MLP neurons of a small language model. Each row is named by its layer, matrix (gate and up: input weights) and neuron, and shows model dimensions 16-143. Each number is 500 + 50 x the weight over its row's rms, rounded and kept within 0 to 999. Numbers have three digits each. A neuron's up and down rows have the sign that makes its largest values positive.
A block is one neuron, or neurons of one layer that tend to fire together. Before each block is what it responds to, as a language model described it from the Wikipedia text at the highest values.

Description: Word-initial fragments, mainly part. Opening pieces of longer words, chiefly "part" (particle, particularly, participating, part of), plus commun, Ass(embly), f-un-ction, and table digits.
L2.gate4:568584477611449501461393544516529407459533476492450534468457489522517506456454551479529607470472480454443474539512480500494513460505530549450538491512534498555522626589464431542537528440529497431479577530495500513515464498467505519449538439514549596562435552493504515590455498468438447424524462461471429503514447514621482469488431391565400492551461575444509418517506498432512388534512
L2.up4:548506515414454503453403475588421421529439462431458598551385413488505520521414484430575541505512496500474453521407456480478478474557526420460624448556535552400564492520504486519512493486522489531523542482508445499473398500513533553522561466528465519582485501459502492519486447465570511456500556461472465443494367434504513532538522392606457506545483512476517421523536491406560459542588
L2.gate49:542651516508422448468523538459399424571503463523523579476481445431421604510478489537466494558574486436448537496475439525439518529503480545485669422512443427574531524595528414602507434445552469506506517500441467438483557509534507430546414540366539573466488562511438488490520470552493537516477514403424436554517482470483488528536478474564533463463420519521416471493564539464458500442495
L2.up49:561535508512510493506519489533490458558456560492539616477392368460413554576528541486485517554497411527429538548498437619412518426555492485510507463561562544543556528679538465554473515454559498473368621507398531519580493489540422471481478490495453521494510538547470498553528477545509500538445583537444465553539423529496573505490456468552523465471553463480501486505538498447454472529388
L2.gate192:474518478515419480432481443504528511573508575575654439428541528453559441446441522429540439490545507444526516558508507462524490551528458532450564553570571539432520503540489540585540494466481494468411512508505584457473488538560477504568434506479577633469509510547465451614480435471500480514548517523506505464545508474584534421550448471498430511538451466513472513558426493555554484541487
L2.up192:480461425529524565543526514523457483426519525541608562489503540439510480473492569564545479499501521489606421542523443468434461595554554544481499511469523574483576503451476583492459482468511580497454531477493577571513520476523487602515450405553488571501508487506544486524478449472475509538529539493487487469436510481510595417454438494477619539540425523510493495489417434558445455599474
L2.gate211:373481524591485544543495489536505538442478576454497496477486537563498633556492536549547582508538471461515447618483470467491502440479473381428486500552456487496561533550435532370440566533481563538499526539437526527411543458558575517461411464572480399391524433529536601422462460504504469599423499543486491536511448557530491484462544571527424437376472526431522481559458504511541500540445
L2.up211:435460469599507525504467474569559516465453561447445518480440496557507611534444545529511626527566525433549451600451427511428421460499509361476454539491436509529523478519410460375430520535523596536433531552501499521456560525556531486483454463574472436413553513544540557477497457450517456512405459471474461566550496527501477501507574507516521434486501510390552467493483534475524492541454
L2.gate272:471517524498450468525517420524444407572473493554542523508461529502456540465489428474485526558521450433444486503468532554532562515545493505469506522438497477550525468520450647563461473471524550512422453564382585550475493536616548566510418427426373503502552603580456494596567451547486488565536496461510506472534496353501448539530372418480464535534531470527514537526419466463543472496506
L2.up272:555562447580589484607524454580502506534440545420509572425508452545540492462536430518541496484498479504557389527523471561536443517507460532460544468487489493520475489440522648530386534509520565514450471500491541512546444500576469574478426494510530549499486577513532462614596490503423518537508501562454526489444486538572480446433388436421603520465499562516538507518466438565399470491532
L2.gate388:523509542457536528483452525511484488469553498493497514552472502626483493493529488591450465472556499555663456465479527600495510527473527470477450475374578467456489398560394493443468445504530472568529495540480531412470541468511522606556470586592458417508516456536507543472467505514550450598484419478516467477441492585502519487524511561430509439458502605426546586494524448558580481434519
L2.up388:521477439426527576479435516541613556567604492579513534407587511466431474559510420504507500445497530553489477441512538523563514467531589616532518456476495543520508573567497624446530516477547472568491529571475438406555554470570458521441579496552550469510495491452562549539423581541550454451512519590594433466545534540589492461523512604520475585493451462456440529444519501540585440430477
L2.gate405:446470487457450460505521436588545578444517582536509453530541478496489528675544568547545533488516445437511383486550477574520561472504498456520543522487407516501498513513513471568478557523437502480390560499488579532483497384532537587590628459619476522523482488471518490487432558605516513399608531483489480553581453508525446494566559460496463468481613546398471492480541512545496450473459
L2.up405:506481458518484416512441415511422399489397505587500356512456518402555491494474488548648538506439494540440493456552496532429537491492456544466527416566463437496472504595537528504427500430489480557517543484514626515559470545497489473457564530545405455519496578468509437500472475565493399523513439538578474417461470434524492548477484465461380540471566484408492451474482477527609493507509
L2.gate424:531469439498463523510540488598572566548515478606447449534495481485493474547515463509475451514532524603481533514565510513594550449565528433536444492507564459583530543427457527466457467544527488552503467551498482460484611468481497519447458562587511459414591362490469461434424507578454540466583487451530524465538439594435538497518465573520535440455513526467630460454471565491470427406553
L2.up424:451450552646456416544448522447518495487486507589390568345458540571501482490492454461498508523570526490470498474497612556566506437576566583433476513485545475537448504524375426508515484448505448500498557524530526469474480480552610467569523504484429468510467445448545602506471468438463528561452463477518481447591496558430448505518478442474476440485513424493545547546505490533505389497457

Description: Word-final pieces, esp. music. Second and final word pieces that complete a split word, strongest for "usic" in Music and sports words such as Football, basketball and Games; also plural suffixes like -ions, -ents, -ics.
L2.gate89:460506565543585450469603423565557612540521577457505512496500619488495450536587439397547523483514432527484489522456465476496505449487539469553508510490464436562477447423522582528531535528516546469501536528486485483430474456485488525500506478438532505420541550425421596480493503393528416434604492549497534607503478457451502525595523548445463476479555438450522425547528500483593500406474
L2.up89:496476513600528442504565466575563535463508580379425612542537444593472481441531441529565465445504427521441530502449457449456515500560483524525443458504463567509473462404503529386484605512493566568487538481490432411483507488492540568415408503501424501473534417540463486458476520393516541436590514497512577546425521509450464452477509547490543487455546452489522485560503480455470562475458
L2.gate145:554576561412484434467594526543540423434537533524501522430484566532490506549548500569458509543617428475525521449438544508428582433466515492484526481594468438480520518483516536508579533465428609461479457494498527469493530492443605537528517463364506469427523402466483514451527493558551517488468481467433511546579481551553456431541555515547414447500560449482485471518502611487514584493543
L2.up145:526580511477506569522553531489643509463505495390510626485469448494493494502489564554326418518488518511492532458430565651520506494531499517580526442527506529490554471524499435497494509498399488579526506490554486474518535495531492613470482596443488490508520465490546468422440531472480509423472564515524569530373514545517429462444531537512453468485512494529694535492544576513489489484536
L2.gate254:487437551536417497488546520470534619449568535518430557541567425512363507540556549463497518440537392478534522442495565557490445508474476513462471537441508470379651513541447433485496468529502611472474501534457500457484409439520581590423510477543544463574546422460522483415459503472456445501545451508457493543468477569466497437472505515542556501517478521511448511471592531458650514458468
L2.up254:521428475427465584479538505444457566522427404584458514534452552457516369520558489523479516543582534545433486415565424505592492534507538465519398519500469557415545481464529484516614486398483540468438453496482505487469518557548479516489463499525472495536537531556488457499532540558500493442538508448484454509453466524457491566534469472524549448519519459429557442472545528487571535486436
L2.gate282:452511538506521548478464530475583449428499472419446547546549516634473545537461501493474422560564446581538449454515451496576386569499463530494438462439541482430582472465505506548480489429420592458429552524483496556433620450511477528520485500502467540549412523394497536464486464485458453519536470525474534545565515466551457577556453503482505520523489464513527482495495482554457495500499
L2.up282:438470474524519538587486435577536570523417411560327348545513543479542471502547475503524447476552581488649434449423624520471523403502524424462412581528508463488546445518474533479504547389509458474523555513498525490504504553452522576576471534548532553449530580538516447476547485512535550483519513555558573435450456517374544493547473479496568480517534516478526475550599510474468487492540
L2.gate356:510508468492459470524487531513539500533480493402476447471462525462425545497540601566544468587393471509511405481512509447493443474490471499478580564488449459471534457559522517576476456485479639476503470520482583465457488497541572527468545535591424559473522499428448501570504443563406497526451477395492508496531451553436471465566439512484531512554473471421581470501463546521518498457545
L2.up356:558584501573485543475518493566533567465518553488487513388551492534449401519515455551438397475558509465465575547459536527465525486521546443562365493573477550451515498503465519537498577454425575570429535548578377529513539464520502596560504491493511522450441443541446485478490539528504500405517514512422536553501370531521521491479533409611514513426511513526531445559590480492535582429424
L2.gate358:583506628415605510536462437585480519515547467541439424531517510531501443602602475502527520518559420608459413542541535579524494557529544429556338508485449474462497520490489512616501533474476494554484519417492576508544504452484570550510476494527533501484504443528508507404555476542462450546465503430479511528551550463404479554511492531561475487555550483527513534467569515446600597597523
L2.up358:610538577409499426595490435540451393515487434568416515509535571569557466549565505540566497495528473545411431532557460584496422515495523391479490488476481521443436477540480510593430518418533493516482466476536546525545511443519528467480547513523550559464498465494437571423516476511467493539464490422405456536538554560357472569471512480528472459534481468480435574510585564446598517527535
L2.gate396:535590426449511556521563437527537523502469478517415558488501489592461427514575508503518551510558467476402460450500523540449464435540421490507556495534580409560509472579579428554480472528538504509637521439479482548575495449509492473477494548473539589606507528449523483550526501431541557541560394515480489476474497423513522511505542400578556554557560603524544456470491515522411501468521
L2.up396:481471521563455455523525483501424475566594461494508558536505456446451480493456534493472550509478462541543496462558497541448531468616472386523516471436588531544459460444423479480521516454541380501484537363610546500562492491495418516390468533557550439604556601548494544544475526466597555559594432437532510460553494472550459532481478521497530476434554528397472466469522490571521470483561
L2.gate419:591551533400469517534484488504530395485455434298381490459523575419547522519418561512477547509412517458478522474538553479490418524522542508498427493436514513457462585502502491494419547480516576440461473535595555536547481522520378623499545498505439408531521568497451574528573483539530459523525521565491413530405570515496543548495507539536465471541493469496526536504457511520445459506513
L2.up419:510582498376502543604466507508466494490494411369440471496535576394518513484454520523609558542420515449434467446530495435502463512519495453515509461367475545441445648477489621483537526528478530488481476517560535597490458549545387548541516513455513460422495574486454536490549466510443435495517547552530429445438544488459494529508493583482470531538438474463554508524457522473482507516578

Description: Incomplete word fragments. Opening or middle pieces of words split into several tokens, where the ending is predictable, such as med(ian), polit(ical), M(ember), part(icle).
L3.gate53:455500514453596482603388468463437513472452514387374516580507557445488497442625561516510445537511553429536345486549382479422433472504548478553501486493500499548413512464472485541481456452535577499488530508496423582564522545541548430514478493612492390482576438476469590527559468443529462480455491501511353576503557399448494579581566387537480527483446518443427441516438471520542485509504
L3.up53:535582592492341464507438486540589531497460547547531552482462483486531467485595492580549430459452509538336525536565394461504433580502531493465461481481506512625518532564440496510459489560529509485456597438458464486572535425501543463466517467521459518436468506471502565597515513481521508557440493476456434528596441519515428426527479397515480500378487551501406458584581522485565523466524
L3.gate58:563543537520586553461461473444552460449469478494525573443451462505458643570555501470543412540460388520546607485471472538497447540607503509516571520505420489498517441520479558516492484516469494487465613525517536545545453565651521315500538514497537479443527503569476522475506491495505535529490488470452449634551470379535529437489546553465456434436500497453364527533522501507463494409477
L3.up58:559531446492504558453473394519561503454536607453484457476513395535446416491508563511508559483413604504525494464478492556518460476466566526474552492540504494480482583535523464545490480522504487455476522429486458481496485377506461483491499477593602517504351459480460525574502571621494515569520435467394479445481395455484563412532461428541514481439484555452489642433477486517518451454527
L3.gate74:575491454600478483542469509385487551462474508455501449509471513457485531555514506549512541591571568442520475525509487482430462406508476401448536515520481509454465458524423541508480476543614527558441510534470531431490530477632578465538454481471535519499535508589523447462560479617505495656545523494498429453598436399516508527579487498486485503465561469484480513536450489449539528457553
L3.up74:620540488468537508476460562557489486604522460490478571610480494479544509466503520425571545494452473572454540479492571452480410534455424459489509518435554445627539488654511470463592506543529500411537500497465464558586576495443462420584504520565493559535434552511467556577547409536462455600535434522423437515444562454533478468498448478513515460472439576541463449466514511537386500515533
L3.gate118:538498460419511494551444457543499501471528493427515562580492572449480467559475554530542428480439435482474523489556496408433513384481544376492552492463463456503543533495436509505453462509465542462511499555490515531509507499549576428543508471527472517508544474497428508459467470580428524522458468529539364504479617465451483553501563485369486505496580487323543450505458510451487505561575
L3.up118:500658452482444474550493571482457504538490406497551663507462428455456547513461496521472435488483478464459511485482488513519514490500584535481563453536448557542539473507568557507454492572516587490558700459428475473536541401552537354463537494470453563542504346441499504562470472503444423496526456422471420517517540430621449407484476438508436453407482588494489498512536546511571499467437
L3.gate132:443429470455520503477429466431384528512512397463583524504512501518556584460518530494517459558534564455522422489525493571499460511521489514444447524449481528593494525550595530562490456610495469466539437558495494508505521492586413501529446471493496506457562507487541499537542414481449491533448496482492398486527553352461564563466510538435531520604527468523530448580457470412448506526598
L3.up132:569469484461569546514506443413499475457552471484553531587488398485479556430415519453499447537544479452548508503545451457510543527452454478619463524469484484507491469513454519584451479571457447458528429480437479458473506476561573353577531540535534506570517550507491473499514336522426471581431512505520528492568504400483536510446474400434581456528473461500549507571479426424266509505468
L3.gate133:524549514477480421629431496494549445476542415383457524585479533436542510474518510544444487524498502415507351539565509553396540457500510387569518510483464540506523524462540542592459456519500441486498491528460514568433507500587471373529477498469475503564523481509477528533554468418442593520442517540513365536554593380538508623484498477556562450579444486542415514577486558437511530560514
L3.up133:391526496475440350481490559535517482522436589532494531559520493507407565512541539423551409440483524434474462574502459457422590449512506526530504530555487462541463497575516512586542466479538517554527458455520557477434527452556445482499542471522494590445413503485551538492538484548534453557416513524511390428540425442483487550496488410490414418488451499501484429503530562424524493512444
L3.gate148:570548487510420550477477509494488442468493559621493521527461442521483477588449551474530504488507567482470437507608538474498549562525582473494592478532590389544520572612543485560567441477502536472440508508520608462552541485552478419497562501502557447474481491481489521513504627519528461482539496485538460496454489510466432437504429418528416548372466531566377511467492529552557495467497
L3.up148:531472495480489428561432521500551358495506551505439586479482492448466559517476586544472457532416428435466545514543531524421534528601586533618600500455502513566572511586579476452579462480556617513462462484472532488541438515543431539499574570548499453527443447543533483575450597494500500497511557521524457541508555554531453546531512475549453502464457498481449461472509546497538410471451
L3.gate234:503560497509421456443370515521402458450549553512600571597448468554472562557520495523478540514542478464407581554506508536479555457498465461406516518558480519552510510493583548584510487452525445564506531585493436620455492520509506407522479512514415507523576502510426541492463394503567443497494513520522485559510486496521430455551499467512554449507450493554468566580507540487441531478446
L3.up234:496548458399401496511446531533359391438583446553612502532465519492480565467556436491531576429460454514448552487515464444538497477503519493336500504554462480494531538457513542493524482451592463511536520479487548497497526582521544501488474519465456502515509442460493552508489456507469477446542520526547587442461577508545371452539475602394449507438447455461570466509519484505484476473507

Description: Field nouns and headings. Domain nouns, often incomplete words, in occupation descriptors, section headings and table headers, e.g. football(er), music(ian), Demograph-ics, M-usic.
L3.gate30:539479478509488480538475538497465400470443466437597510587504522454474526572531513515410516656405404499448529486405446553423514493449494470418545419581445509438450531569457498503483470465505603505481475519592521475494411395530439495511544536475444546568487467478447533468466507665537527517513515501558506454535598456503514510442479553552493439540498439483460533405484588554434556487448
L3.up30:464503575410505479503454479469521471508367618515468487520520563540573462512505548491529539544483398513531494400464514616472614405478572489561475520515434470479493517446522577535512458596443547488503355500476507552521453474465527558510526505547442489488439413438484425482467524473482457457543504492584596466425465528478418427474378550508575462516463457437495461502518534509572527437530
L3.gate32:490457457476556553543450463433535498490473578516498475429418581434468382616584548523648435466608464596478557495510494488456506484453521422529506552467440442512460439466457556461476504529531431481576447483461428473545433465417514417536549479369499424428500455598524441495455493532512373461518510456492449419563504467457464500518469489502497566542519452475437463527553506523585506445566
L3.up32:457480542463566563484461445525551518465500548509613495426449504588436408575532512508475479505525516587467533471489512603495514492471567486484404572521494451571465394465494516430472491470428468459523478489460471466496466589424504495458452517492421447414474501484486486480489470516459449483478501406485528428584445509438479476463481467462499524539528465465511509504532496547616533466482
L3.gate80:467428445489509562440579565494503579495522553471553457501496450539565458473381479508339487588487460477496530460480560560511553455542464598540480545441512447487590458439496451417449555538416312551556519521522464441434543470555532640546512530534498439428559524472450451474433480496515450423443523504600585554526495589478458470558549603527565468530528503560608465511541489544516533461545
L3.up80:504469498451511487495512476434517532465526400531396540538547502460503555525480536492457547525594512429494495527435536540442568432534509587517432449477538449474486390488497482502501499456432450566573571532494551483413507521454527567509508527408450458510570503431556409391404491541518499458430598479500433450512493648553450508509536582504537525458484475522465443529504574497530485479403
L3.gate99:636446483519491503446581543478440551521496482481573552509478462556323534500496500411483464497475476543489569524442585497577452615506403405601484564492482432496513449452472474467511520472472437591571574567513438556548552530547481575479480582473456534491569516576399561458446475509513380489489478451503573523411437563440507421483535589486495455493501469530535519519454467482516541371526
L3.up99:523384453457533518421549535528486488588553430479586480472494524525409495468411457488442519463449566527551525505446577592569512536495458533588377458431504477485571545398521530495526583460485440565511503491524428475513555496473435684497519531467462543560533467534408512442469510468507502444529519533532601495428527628476547511463472629510477496415556509465569475520466482479492519404605
L3.gate130:502477537488621500526570496531546509509502589496506526442545421570537431551495561511486432516531472488491408524507513448591498480467527378519513595564420480414452470441540554569541519553475572528467521431483515446454587481480556515415494514447551499535413432476439519491479439530504510480504462393430496486461522409498420482556542531464489576484518492529488509419457520523522580429412
L3.up130:501503543510553496515642550461513516578513531546475524410530541517512443589468496494488483487480563493531518487388543398452478463489500527538509534430416548493538411441529593522530504503525427460475498474444453458453482526467511656460452502502418439420482511494444479446475501534565412459486523379567638540421443510369531528458496595390518513483483447512505465458493507538608530497491
L3.gate290:515638536499443489502401557472614491458497530541582490428500531496507538585537512499438551523429523570469537448504582513536440491504601610520484499480537489592490425510512401435394518545445557525511501572551461523538465432612529507487479514541406511477495360512475551428510490564486456471468479534555536488537494518490474460494544508396507464550534405495514612502516492487562456489521
L3.up290:460430532463526627555531480452550535480479559500531503446513548398432496569556440502504473455469395557503511520469538541497540467506568532469477533506459466446501476471456620436523512465413359521547497495471444465478503524560557547544441525525528435407548459508444520476480503453467437532529581389568568509517529484407528461464445720462569482484511402515536459489529513437508556463593
L3.gate359:587457518519503464486531508536562634577454420528412498481474580589480453472429460459459483401454537495495493515462563486509515505433424595489527452487536530549530545453534485457497507524556391532579477493504404467518494470430486567483461430551523378460557501465534472465479430520514480548474534511453504411506522489490554449492566545357633463452499492504449507604424440543518539545433
L3.up359:477381509470470475586441528457488530574447451424490414429552557561475526514469448485410443579497453473552580484458580488520545481500502611519435459413532552518600416397507496444509465514436381461513385562527428453429525532496537608544583521558431455493570508478531441461443441492483438437456585442538459490525538486478519558560554632415543418422423518528523496546470432474506505513495
L3.gate377:425468511510537473573423458472494438466492522427448442506455605501504484529533490477537514499531469496467452499574462463513565405465504545433528514436489519564447535447418637541510529426509400546513491556473478469469504538521527407525519524488384446424513560404494443437485459452537472507516512475506493494506430519422462424523377524426537506507514447519498420528482556384511529519492
L3.up377:494435504488408500541500487569568527569456507461538493542498560550487480397468397503435452543581462458482509594474582555543440475447483594587573480671516592616540475384440530451496532552474426493502494422500480424500438553472496502408482418405525423463533506453529449475451516568506423468483522539507476534461496437457507436537542497411534523520582387480512485526473486511438472489456

Description: Conjunctions before continuations. Mostly "or", "and" or "&" linking a second alternative in technical or list text, plus scattered mid-word pieces like "ric", "York", "House".
L2.gate9:526543517479483398495312536587441408516545329537482521500534478544436594470416518454474539545466523429531545519551507438460523544489541533419496481523585451538566534472473529455509515506531533508512489510458488510454569545492397623489542453463526488566490537517533491526444477481526547441457573525527474539512545585578449500493554501437494401489488547392578438431466489497432453521551
L2.up9:508592441517505386520522501563511406523420462439398522542490426541396618554445474483503516562515547485413434500403527463547581518522509511403516472521485452550548519456407497531486490442515522587497482522492564554437592537534528464533491385490493441523460585582521585582520454442482503506467514577452514440609486406513457457533601524437493431471541370438504416464497468509452550542528
L2.gate79:558576549558571517430665458567495516542518511504461497498560605591412470489567447453540470474440467496480487509478511444400461482449454542567469523504446506494489517474461583567556426528483484450497564427489518543516516466429500574523483494310497559446551528544464550596550570528498465446558441477517501478501478527448507427550497520471449531539466528545539385459399501493511493540569
L2.up79:492550570554385477454528521576505549583571541527464465450495503464507435423465492553506550513435559543621444567436537611573467556544521593495519422384466437488466539536508401470479573582575500534540509458556437520555467534481447459444438433483538455526417561487513480449476478485469562620409544491503492520491490500486493535497482465447501518551427448480377539437561506506575577591482
L2.gate105:473474448511517404592327571408481429442433441561538495518481444456487626484499575452565509576520489445533501470486540448436501547540534508430385503460519598448493460584467538544439540467576532499577463521489535498441539454540519485436534479544443451497511495457509600467474476549533500475413546582461465514472548469468570578455506456486522440485447524456494464450485547405520444580459
L2.up105:575523510543471458465414514412546545515454439628417517548446492485535479408491523487476507616438438396523489516367480473419456497547537421418507629535525546547497446637466445509494484521551575493580497422537516523513504398527508605504550454505481528522514473481522499439495478538560408518459525478467510418534533406529432552580446479557502477467545430524397610467461502460497550561432
L2.gate142:524523509513441478505448482413589477533520499435557583465491550475446477558491424475416411540553520585462563482561575429505483490505572414479483601441470491450525517489518508473498519537469591545516440447443538529533563508561455491495591619550460466520571499512504521503509506510454507622469515478376597562511454491553500547527452590484506451482492523488581536477572455407489607484521
L2.up142:553476523500438411490451505566398366462472473445596492501527441493494594464425522439441539574567479428418416480585476525501489517529448463459557528576516553500449504470497564541495490484546470494463494583460517565501490542522521427523503494527520482551516487463521495595513482557498567540479467480492483481540530505533527480439430515423504451524543517530554543500488555548362395563514
L2.gate179:505478477506513464543470485480408504489538497511537544426466468591518538511465461487336523450451533446508576534508533555565498455473468549459434541572530457501590447471402595503517539429489542441544487507509565479465540527454483582509403521587495449512599553512490498558489450433496524455456511437546553434497512445534511569461483587484541459412523512583675512428430502611427441476490
L2.up179:429525554569541500484487486429513594616422480490509463484528490596471476588493519440534482506485520501573472484466465475524400497543506499571426426527507519303510493424486576503499535526403423436531469514566513452510416503547444543484512514511524487451567557433535451522489469543510439465532499498530499451485581431528461523434494566530522514461490456537530491457414543579598443407501
L2.gate364:485516404496472510548518573475552440463518566441551544379511565497511556548473482457401510570511474439595446516458543517476471564512494545364519525512533486452563518491517662523553507491459561551472510512529580566572514468546512579565527542550514495474521469510538497466566414523462547466587440497501563550483535428599593491474486625499500521519475440482520433465440449499527578452475
L2.up364:523435484533429497458542504388472516466522368477434525547575483566455534551505567585513500417488472496400559469483375434424527574511557494624401512494491528537528471583547466551459499475504416508506498541502542489433580531556534430524479496563544516496469474498490416442505617451507475407421543447476500470507417565464471574610491467522423453469512557508403447557577620384465458512431
L2.gate389:519527609407500518489528493453495521544530505420399507535525455458456381501500506605511476580487370491496519558511513552470491529518465540454434569518521423479480489405506459526572491501461457414480556508539522463462483543571509488541442605380543515484439452555472467511502532508513469495517554513564544517503502365402529414529464458441486519480375456697459483518516476533440502462469
L2.up389:467417520567527559551421479541522533523507559476473411503434572495458403577477408532606543519552484466534368519580473500373448420498531532496529591553541442483481492474534481473548540521562485550518469543476488476496509448540502513600542480519404498513406540512461524538460459519508545487537531572523478422446483528462553470554514453497569474511461458486494420522453479467524446471566
L2.gate444:418494441570501514546469496493565484400511579506532581526513504486505428461514528528443487457559484542588427435501471520483498503494522501444520559531546460554550486476486528531471531544505531526466488545371442498468510424523460446421430501513400474489625439475478484427459458451524488413572426512562516440585502500573378413405472513486519482448403498543454472512514577498541544465519
L2.up444:466472434488576479464520502498478512463467476462526517526502519479491563530413497474320516502526443423576488465536487657538492462547536449461531507532526546457537469430530461538472500440459500575600459548472453461454454467601491471423519474507489434544529433554455515480508556355547494507491475570508536543545492512540486493477586495486455436468503519633515505501487499485523524503422

Description: Coordinating "and". The word "and" joining the last item of a list or pair, as in cause, treatment and prevention; also heading and equation separators like = and ==.
L3.gate93:414557526479490424384493532568490528431477584534601572434500437527509549605523487493416578482493473515413579461494455474528476551567439474482398579433507450546475433560534528544483504499528462516520598447480508464485501453538543508579517545492495401572402505499488483488515552473542512441439404467453568534488504462520482456488448425483475508482492525551514554416579528468635578485389
L3.up93:461443511479581408446554559519505432491590520399563562441502476571601518545460442501486514503484568315564428454570608489531549507390472574481506497476461517511482508514578497475512525580461404475507427480448521481401509541531545654448564522539452459506520516497508446475483547551460515612559468499591505614529498564501512436526505628460557523480499452566562548554474472473525470503617
L3.gate95:538563616524432595502539470450489557440521549512447547440493487470446531522532433408508455592537450476504497551435458461476507600506574498446514481512518369576509458469474541526529446517473550377472500514479465483469543425555467499500448463476487512481562408444530507485549463525528523477448514416443455492529495461460492444496500519482564550575484441555475580553466556493466528546501
L3.up95:518474500552538544444504462526519478455549525429482573447479530540523364492559375505471439457477568546599535527474426554482465581501534555464525519421513541532430484453396569519520467515454501512459535488407467540518398444534546483556430532448455484504523488587386484574520494563445601509586404486511548542474418536404506403441431491524493429424568487477489547438568521512490516505508
L3.gate103:589468559450444500430499551518468438557538448524588500450466568567545622544497530517413546532490536485481577504498427523497525477467534486465426523492503488528618544526520530556500503453565559521480524531445537474534511447521453578484614446403497413524539485579565521543460556590486491487525510484490475517450489608622470432498505490549491488442520556438449466536363448476498524426486
L3.up103:543461506466416563499436513468474432584483436554549470466481511495581514517487509508475605530526600526501570461527533576546437500428545482559472432449511500535532568574568508549491538419555450435538451399467566503547539556497432482496601510468545398515469492569540516540545522474498423582508537432505521476454500566521498482472501535579530571382449529515462473528479433505463515430478
L3.gate239:539544517458378473476487471510468508541539439542465452508524478466515593592533540492473513556618520532459590491505545462509551442399519495553508473542409519587536478470559499563592542495474456597533494515536505518431597482496447512540576449459429423414562544536520487505466562472554523476496579527531445543533456492481431580592507531536380531460523445508495481534468614513495491457513
L3.up239:499572524500454475495498536515541499573591411517454537521492532477510510501533569487593509494565583575518611459463545547542494455416507535530424381520453530533563509555621439515542560514422524541579489438517530453520536531421437519521567528514488405415514523489533537486491605480523472455500534528575502606452504551550504516488540549497385469442549510503487528486597549541535466504461
L3.gate273:490596482505463538497498465485459499642411440555430470556498484476482504509588565473582555501478545480494537470617454532491485540560506442563435473463525479542438480522562521507618518495556591512522548532506479566511604528473463465601509607487566607528454577557561551515563566485469583567566531531476493515408491551567577548521444468446410482526342524565475516465510526433443532516487
L3.up273:529512435486305444573489584503536326506475443497635545416433477487494637499453472536463528543503398487366663572519536456445503495531511577447461458548536513544518499470488596494479515513561493573491534463486553477471532517546508455466444544462467506513533455432569480476504503503443499544517532504522466549569543498586495487482425554500440459496467487471457461521401487502581501549498
L3.gate281:424467464506470585466539446522508553534500511504549486523509540548480487548469449552488517468481477544485460549520455370501527518569508434481482520444600530536608490543558411503577530544428428474516450458575518431477622445482474494414471524540546502465543590446537530478552563406532535473421462412536474480539515453535420554437512522513542508437406519477539441433481520567410430530458
L3.up281:464535502504503318500461536526459414510500568537445642511453478559544566491433530432459548567551528432433540506443533575453480494436565555534517420417414505529461556487491493545465455543555507538553537453515454443539476489463521483464645464491444434495455505560515492556458468501587517508511513533440479495476443556496487428522429420517450453454503569463392497549534520438512504512373
L3.gate318:517462477521427484579531585501481528528410496510418595445449511551530680551555498454497482561506529456437465479482428553517445526515524474471443452389425438408480536562599506498540470458537559488421520563448552541429592492471502501542540455521432468482575507579536489487479596467431512470532515444489524494391510370552516497408452470518436493521405466547473528544471538421489446575562
L3.up318:628580522479438401517509459569547423530514439552426631426522505500466541557486555486579466479497481455418470453529505571516462490537530502540506372472481548539485554557465425511547521559611600542475546490495525491489520533536469563467561429408525459533458517514541563536495552509473500416532467536507414491445557507608540468467579501524431483517519493483424512536511549494545473593570
L3.gate412:498477490421608433468519497527509492501539483557558480495545571488510528526547488436483467559575508554569480473515513483534450562491446565439426539435573402478614518534492435474564449420487492499461487439441514436507549466559511439558555551502534472543558498559405455378535510573506576442425497502499457508486538476578543482489503520532484591463512435565488498396514539428517493566530
L3.up412:515490459371539598463558449547471515537626426549555454595527539508480571510436491480524472476457554572491542454503550544504372539516454566445477518515485481508580455342466513421612526498485442359480445479488497462499482547486418519360481464468513479467567530564478448518469511516480487422504517462613565403470592507516460496525514602478534493480467525511497472477465486567436488499587